config = dict(
    d_model=384,
    attn_scale=0.0884,
    init_std_qkv=0.023,
    optimizer='muon_variant',
    lr=0.0134,
    lr_mult_o=1.24,
    beta1=0.95,
    warmup_steps=0,
    decay_fraction=0.893,
    final_lr_fraction=0.0,
)
MLP neurons of a small language model. Each row is named by its layer, matrix (down: output weights) and neuron, and shows model dimensions 96-223. Each number is 128 + 32 x the weight over its row's rms, rounded and kept within 0 to 255.
After each neuron's rows, "raises" lists the tokens whose logits its output raises most directly, leaving later layers aside.

L9.down1187 [143 128 119 129 142 154 151 127  98  63  98  97 152 156 148 160 138 147 170 174 126 151 113  90 101 206 114 156  81 129 163 168 109 140 166 152  86 147 158 162  99 150 104 125 170 130 150  85 144 102 150 231 143  63  66 100 131  71 117 175 113 123  91 122 116 123 159 111 130 104 107 116  79 153 166 132 116 145 147 117  39  90 115 150 106 161 146 184 163  87 185 146 162 174  88  89  98 159 136  96 161 105  86  77 186  95 118 137  75 120 143 143 143 124 127 134 123 146  75 107 180 195 162 132 127 131 137 117]
raises: "age", "ine", "ation", "aged", "ier"

L5.down1460 [148  82 143 102 140 153  91 182 103 130 106 126 156 136 115 181 120 106  98 107 171 177 143 136  96 103 140 115 132 114 142 118 106 147 125 149 156 131 156 144 126 169 127 101 152  88 157 117 162 101 129 105 101 141 142 173  81 151 124  97 135  95 160 139 175 120 100 126 142 173 144 151 134 120 138 113 112 124 133 126 146 139 128 180 180 146 172 134 105 149 151 106 152 149 111 103 181 156 107 210 121 112 123 156 137  94 124 149 111 218 143 107 116 139 161 151 171  60 100  97  88 153  76  62 122 115  61 140]
raises: "ity", "ized", "ities", "ised", "iz"

L8.down1472 [121 108 122 162 187  80  96 159 118  99 110 133 140 104 109 130 120 159 115  92 133 147 174 104 124 124  67  80 133 211  67 146 108 136 119 139 102 178  51 151 136 182 137  77 191  97 104 104 166 174 127 156  77 112 118 131 109 113 154 128 206 149 190 118 124 127 143 143 148 138 175 114 153 120 133 135  97 136 173 154 109 155  47 150  93 102 178 137 172 129 179 200  96 133 115 131 143  37 115 100 109  82 136 146 153  84 108 118 104 119 150  92 120 100 187 119 177 116 131 114 172 108 146 111  74 111 212 168]
raises: ").", " =", "\n", " ==", "=="

L10.down1241 [133 119 175 192 155  99 138 166  99 109 140 171 124 120 104 146 137 108  81 217 122 131 158 146 111  80 122 112 123 126 129 151 119  99  97  53 203  53 124 152  72  92  86 161  63 144 183 122 145 146 153 154 159 110 103 123 153 128 154 131 200  90 141 190  92 116 196 134 102  70 106 119  87  92 138 124 131 106 104 116  85 103 106 119 160  88 133  84 116 139 119 102  96 111 184  70 100 126 132 143 169  84 171 119  74 124  70 170 141 119 146 114  98 181 186  72 146  82 187 120 127 154  66  90  53 120 184 154]
raises: "ir", "tory", "ries", "ire", "ice"

L9.down502 [150  60 131 203 125 190  86 199 145 150 121 114 120 143 175 116 125  55  84 166 176 117 159 148  97  67 148 104 119 177 184 140  70 135 131 138 127 132 145 127 100 164 117 131 132  49 160 165 109  64 132 167 105 114  33 101 158  98 147 125 123  76  77 113 165 124  45  86 146 151 188 157 170 124 131 117 115 130 131 166  82  98 157 186 128 142 149 142 141 155 108 192 200 143 123 143 135  88  64 162  83 163 153 181 135 122 153 135 143 166 107  74 204 135  83 134 107  91 176  79 153 160 145  96 121 149 100 131]
raises: "ity", "ities", "ita", "it", "id"

L9.down326 [ 76 125 100 144 162 122 115 160  90 125 152 145  98 187 127 128 120 104 113 113 130  98  91 180 119 142  68 146 137 106  81 162 123 112 139 159  72  84  85 117 138 123 106  96 105 103 158 113 189 135 174 148 155 108 136 120 123 131  49 101 121 126 188 175 120 168 126 218 106 104 152  88 162  95 140 140 104 104 115 112 152 163 110  96 139  84 149 151 146 123  79 119 136 121 126 111  95 190 138 162 148  64 187 162 116  89 113 202 130 113 113 197 127 166 112 129 145 127 161  93 140 163 119 132  87 114  93  50]
raises: "ire", "vol", "ces", "tory", "dor"

L9.down404 [171 104 166  89 108 131 204 116 100 105 164  91  91  83 117 144 125 133 158 158 118 126 151 103 162 116  98 152 127 127  96 123 128 141 164 176 104 131 136 184 179 139  82  74 140 133 195 107 112 159  84  79 151 122 113 146 102  91 151  79 144  73 122 133 160  83 140  95 106 155 127 129 114 167 112 151 155 145 135 140  76 129  74 170 158 159 153 113  93 120 194 121 106  91 139 103 155 101 128 166 194 146 136 108 141 124 227 164 123 171 127 135 131 162 118  80 172  93 125 110 179 160 148  89 154 115 109 119]
raises: " they", " there", " it", " she", " They"

L8.down1215 [ 70 162 142  93  99 147  73 144 126 167 145  84  92 180 153 163 179 154  97  72 150 118 142 199  98 146 199 132 110  86 109 148  89  98  90 143  79 158 146 162 177 157 120 132 122 154 167  99 111  84  57 172 130 137 115 151 145  45 143 174 141 143 124 136  68 113 132 124 112 158 110 116 117  66 141  83 202 122 161 115 128  81  77  54 122 122 113  92 137 144 143 160 174  87 114 112  82 134 117 150 159 175 145 113  87 113 131 128 149 231  88  89 113 109 160 152 134 116 144 129 127 127 146  95 129 124 122 143]
raises: "ous", "ian", "ology", "ious", "ological"

L8.down317 [117 132  81 120 167  96 119 121 133 140 155 162 140  75 130  88 118 169  95 158 190 129  46  95  95 181 127 114 112 217 142 114  88 170 131 109 152  90 133 112 153 155  76 110 138 133 159 101  98 115 108 164 113 101 134  91  77 118 109 165 149  62 148 117 133 171 122 107 112 113 115 112  89 156 102  63 148 166 145 175 106  79 149 142 125 138 135 143 168 134 115 104 162 140 126 147 109 141 177  92 167 133 203 136 124  73 153 166 128 152 119 159 171  90 175  64 158  87 134 129 144 124 171  69 155 147 110 147]
raises: "age", "aged", "aging", "graduate", "ish"

L10.down722 [117  35 114 116  94 165 111  91 156 137 118  81 166 126 114 183 116  78  96 171 121 175 130  94 120 139 161 174 142 164 160  76 165 123 123 108  70  97 155 173 114 146  99  62 206 148 137 133 135 138  78 137 131 122 115 118 114 114  97  95 173 157 143 154 166  95 130  86 130 115 136 167  99 141  58 112 121 130 141  81 103 101 102 179 158 116 152  96 113  94 170 192 117 135 136 130 130 141 106 134 124 137 139  76 129 101 146 114 119 165 165 103 147  82 128 136 154  79 132 104 126 131 105  87  54 158 121 123]
raises: " she", " they", " he", "mark", "ín"

L10.down1298 [197  99 178  97 125 157 139 110 111 109 164  49 129 105 103 150  89 158 118 180 110 108 128 110 156 130 128 156 117 130 147 101 124 108 135 133  92 100 179 164 106 118 107 132 145  92 183 115  33 161 131  96 134 155 151 130  75 151 129  90 106 195 100 169 142 109 176  99  88 122 148 135 122 183  88 130 125 115 132  95  76 126  85 110 111 136 114 153 144 102 197 167 121 113 100 165 154 134 108 161 124 104 144 103  77 130 191 199  88 129 147  94  66  88 121 102 133 105 121  30 152 154 104 108 134 138 133  90]
raises: " they", " it", " he", " she", "ever"

L9.down1513 [162 186  58 147 149 187 144 117  74 110 100 173 119  86 181 105 131 140 148 146 101  66 113  69 120 179 183 100 107 157  58 168 138 173 125 123 148 140 103 127 130 145 146 129 161 115 112 113 121  81 153 135 171  77 103 166 104 156 123 119 137 182 158  92 127 108 101 119 150 103  97 151  85 113 151 116 176 238 115 114  83 151 140 130 152 162  69 173 113 191 161 131  97 154 200 148 124 111 154 114 134 158 116  68 168 136  62 113 119 146 117 122 174 159 131 106 105 113  97 184 105 139 158 126 129 101 105 120]
raises: "aged", "ception", "ag", "age", "uel"

L9.down58 [108 154  91 140 119 172 117 174 116 193 104 150 133 115 126 183 128 135  78  95 173 111 173 155 154 126  80 113 111 176 105  76 122 163 152  64 161 109 114  89 131  76 113 135 128 175 162  42  85 101 148  95 180  96  94 107 105 127 151 157 168 127 134 113 137 150 129 173 111  88 169 106 156 153 133 114 120 137 101 180 159 118 134 107 126 154 107  95  95 148 126 136  66 161 147 143 165  87 100 146 149  80 155 104 172 125  97 136 120  97 130  93 137 113 111 165 156  99 105 108 111 159  91 142 121  80 195 149]
raises: "tion", "arrow", "ious", "ence", "ible"

L8.down109 [108  97 154 134 126 106 122 136 177 155 145 105 138 132 116 146 192 134 102  93 100 172 123 152 112 175 134  83  87 137 104 111 119 167  87 111 208 127 118 167 149 102 118 110 116 144 210  98 156 115  91 171 145 166 135 134 102 115 146 141  44 145  80 177 125 104 139  79 150 126 133 116 101 101 147 130 105 152 172 117  69 146 160 166  95 156  99 122 127 125 163 138  58 152 102 130 132 153 147 161 121 110  95 126 136 131 139  95 167 111 112 163 160 119  90  55  72 218 154 150 116  88  79 102 105  94 147 104]
raises: "ia", "ium", "ph", "phi", "ius"

L5.down188 [ 97  55 136  73  95  71  96 119 103 127 150 134 156  96 102 145 129 116 105 131 135 147 122 109  97 134 105  98 157 124  83 100 157 139 121 120 104  73 116 143 136 104  76 124  92 123 133 121 161 143 118 152 152 118 143  93 117 175 124 133 173 112 154 216 142  67 139 164 117  99  92 116 101 110  90 125  76 137  57 142 144 155 154 164 144 173 151 107 104 176 110 164  92 133 153 168 120 126 152 201  95 150 126  78 193 158 110 104 184  91 110 147 135 126 168 132 165  82 163 173 113 114 133  61  48 121 110 120]
raises: "ama", "ra", "ron", "rag", "mat"

L9.down1087 [100 126 102 145 130 116 108 138 130 112  99 121 109  49 151 121 135 129 112 175 113 103 104 139 116 165 125 145 111 108 153 154  80  89  72 118 120 105 181  64 102 142  72 107 142  98 146 136  84 155 169 139 132 140  70 126 103 112 132 104 110 144 159 105 128  70 112 134 149 171 104  94 169 115 105 117 163  70 114 105 134 128  91 173  16 162  71  86 191  97 142 138 177 187 139 105 213 116 124  95 140 117  98 150 179 129 121 112 137 127  65 116 124 177 152 252  77 180 124 115 118 160 182 144  95 144 137  52]
raises: "cl", "e", "ification", "ean", " player"

L9.down826 [124 188  82  98 151 145  92 133 152 161 137 151  66  48 145 156  84 167 164 149 107 152 151 103 123 161  90  81 167 130 138 119 194 136 139 135 137  97 122  87 150 115 146  77 135 105  73 154 130  92 110 111 136 125 144 185 125 156  75 142  76 152 114 125 127 117 119 133 131  95 139 172 181 186 110 111 127 151 132 192 119 157 131 124 130 149 139 155 154  75 101 146 117 103 133 183 112  52 156  96 122 118 185 154 175  71 100 104 110  76  58 130 170 115 135 156 164  88 115 199 136 109 165 115 145 104 160 138]
raises: "aged", "age", "ural", "ena", "ile"

L10.down318 [120 120 127 164 160  81  94 159 177  98 104 158 107 126 136 193 141 143 147 151 126 129 101 155 117 123 108 106 110 133 126 150 109 144  92 167 162 117 170  87 114 149 113 121 143 117 201 107 147  89 100 128 110  95 119  93 153 146 172 183 180 155 128  81 124 144  78  91  82  74 121 119 123 165 109 107 140 126  62  88  94 125 111  92  98 191 163 150 140 138 132 164 135 142 150 121 161 102 142 197 134 190 140 128 100 124 110 126 109 113 151 161 122  91 136 168 133 159 118 137 151  99 142 174  75 204 106 132]
raises: "f", "head", "rank", "body", "gate"

L9.down1173 [138  99 136 129  99 104 122  81 130 142  69 146 135  86  93 174 104 116 180 119 111 107 112 152 160 144  91 167 138 144 167 120 216  90 121 105 128 116  68 113 181 112  92 118 193  95 157  70 105 106  91  84 147 147 122 107  85 140 125  55  44 174 116 156 162 141 168  91 118 161 124 142 124 148  73 106  89  92 124 105 143 125 120 130 116  91 170 108 153 130 169 167 133 146 108 164  92 191 109 198 140 103 126 122 138 103 183 176 101 137 130 151 173 135 111 129 153 144  92  58 189 133 119 144 127  89 117 116]
raises: " it", " he", " they", " that", " required"

L8.down826 [119  81  51  99 114 131  88 178  86 179 125 185 112  57 147 182 172 134 133 129 136 110 129 154  62 121 123 118 178 144  85 165 136 189 122 123  85 192  69 131 116 160 135  79 179 167 165  87 167 130 159 144 125 186 132 188 108 132  75  87  45 151  78 176 104 120 180 147 146 148 123 114 113 152 124 162 159 140 119 112 147 157 104 204 113 106 123  96 174 119 143  91 118 132  84 122  83 126 112  67 112 124 132  89 171 107  86 121 131 159 118  79 121 148 142 127 134 113 161  56  87 142 114 128 183 116  89 121]
raises: "ization", "isation", "ized", "age", "ised"

L8.down1158 [127 108 130 154 108 125 128 114 185 143 128 137 110 115  85  39 135 133 124 176 140 162 102 141 161 104  83 170 161 106 134 134  78 141 159 130 141 121  94 124 139 121 139 142 133  88 128 102 150 113 187 109  85 142 163 158 148 148  74 129  87  81 139 151 140 132 152 181 110 136 117 115 118 134 132 143 159 123 188 148 126 143 101 194 147 152 114 145 124  81 157 111 112 117 168 130 138 140 157 149 138  68 167 145 180 114 117 142 184 111  91 161 140 195 124 115  81  55 148 131 136 146  97 106 170 148 163 173]
raises: "ment", "st", "ties", "ments", "r"

L9.down485 [149 126 131 181 184 179 138 145 162 131 102 142 160 172 161 124 123 135  79 124 122  91  98 189 129 136  61 140 139 120  61 167 110 161 118 118  60 143 128 132 182 115 124 118 111 111 161 181 119 102 119 143 111 152 164 125 131 122  59  61 143 153 104  99 102 131  85  92 121 124 156 137 166 140  79 140 124 202 135  97 121 161 157 145 123 135 180  61 163 143  75 124 157  83  54 109 179 158  74 138 168 139 199  97 159 187 147 159 150 103 170 127 142 154 147 179 151  74 128  97 113 183 134 131 151 142 136  93]
raises: "ship", "X", "gle", "onic", "mp"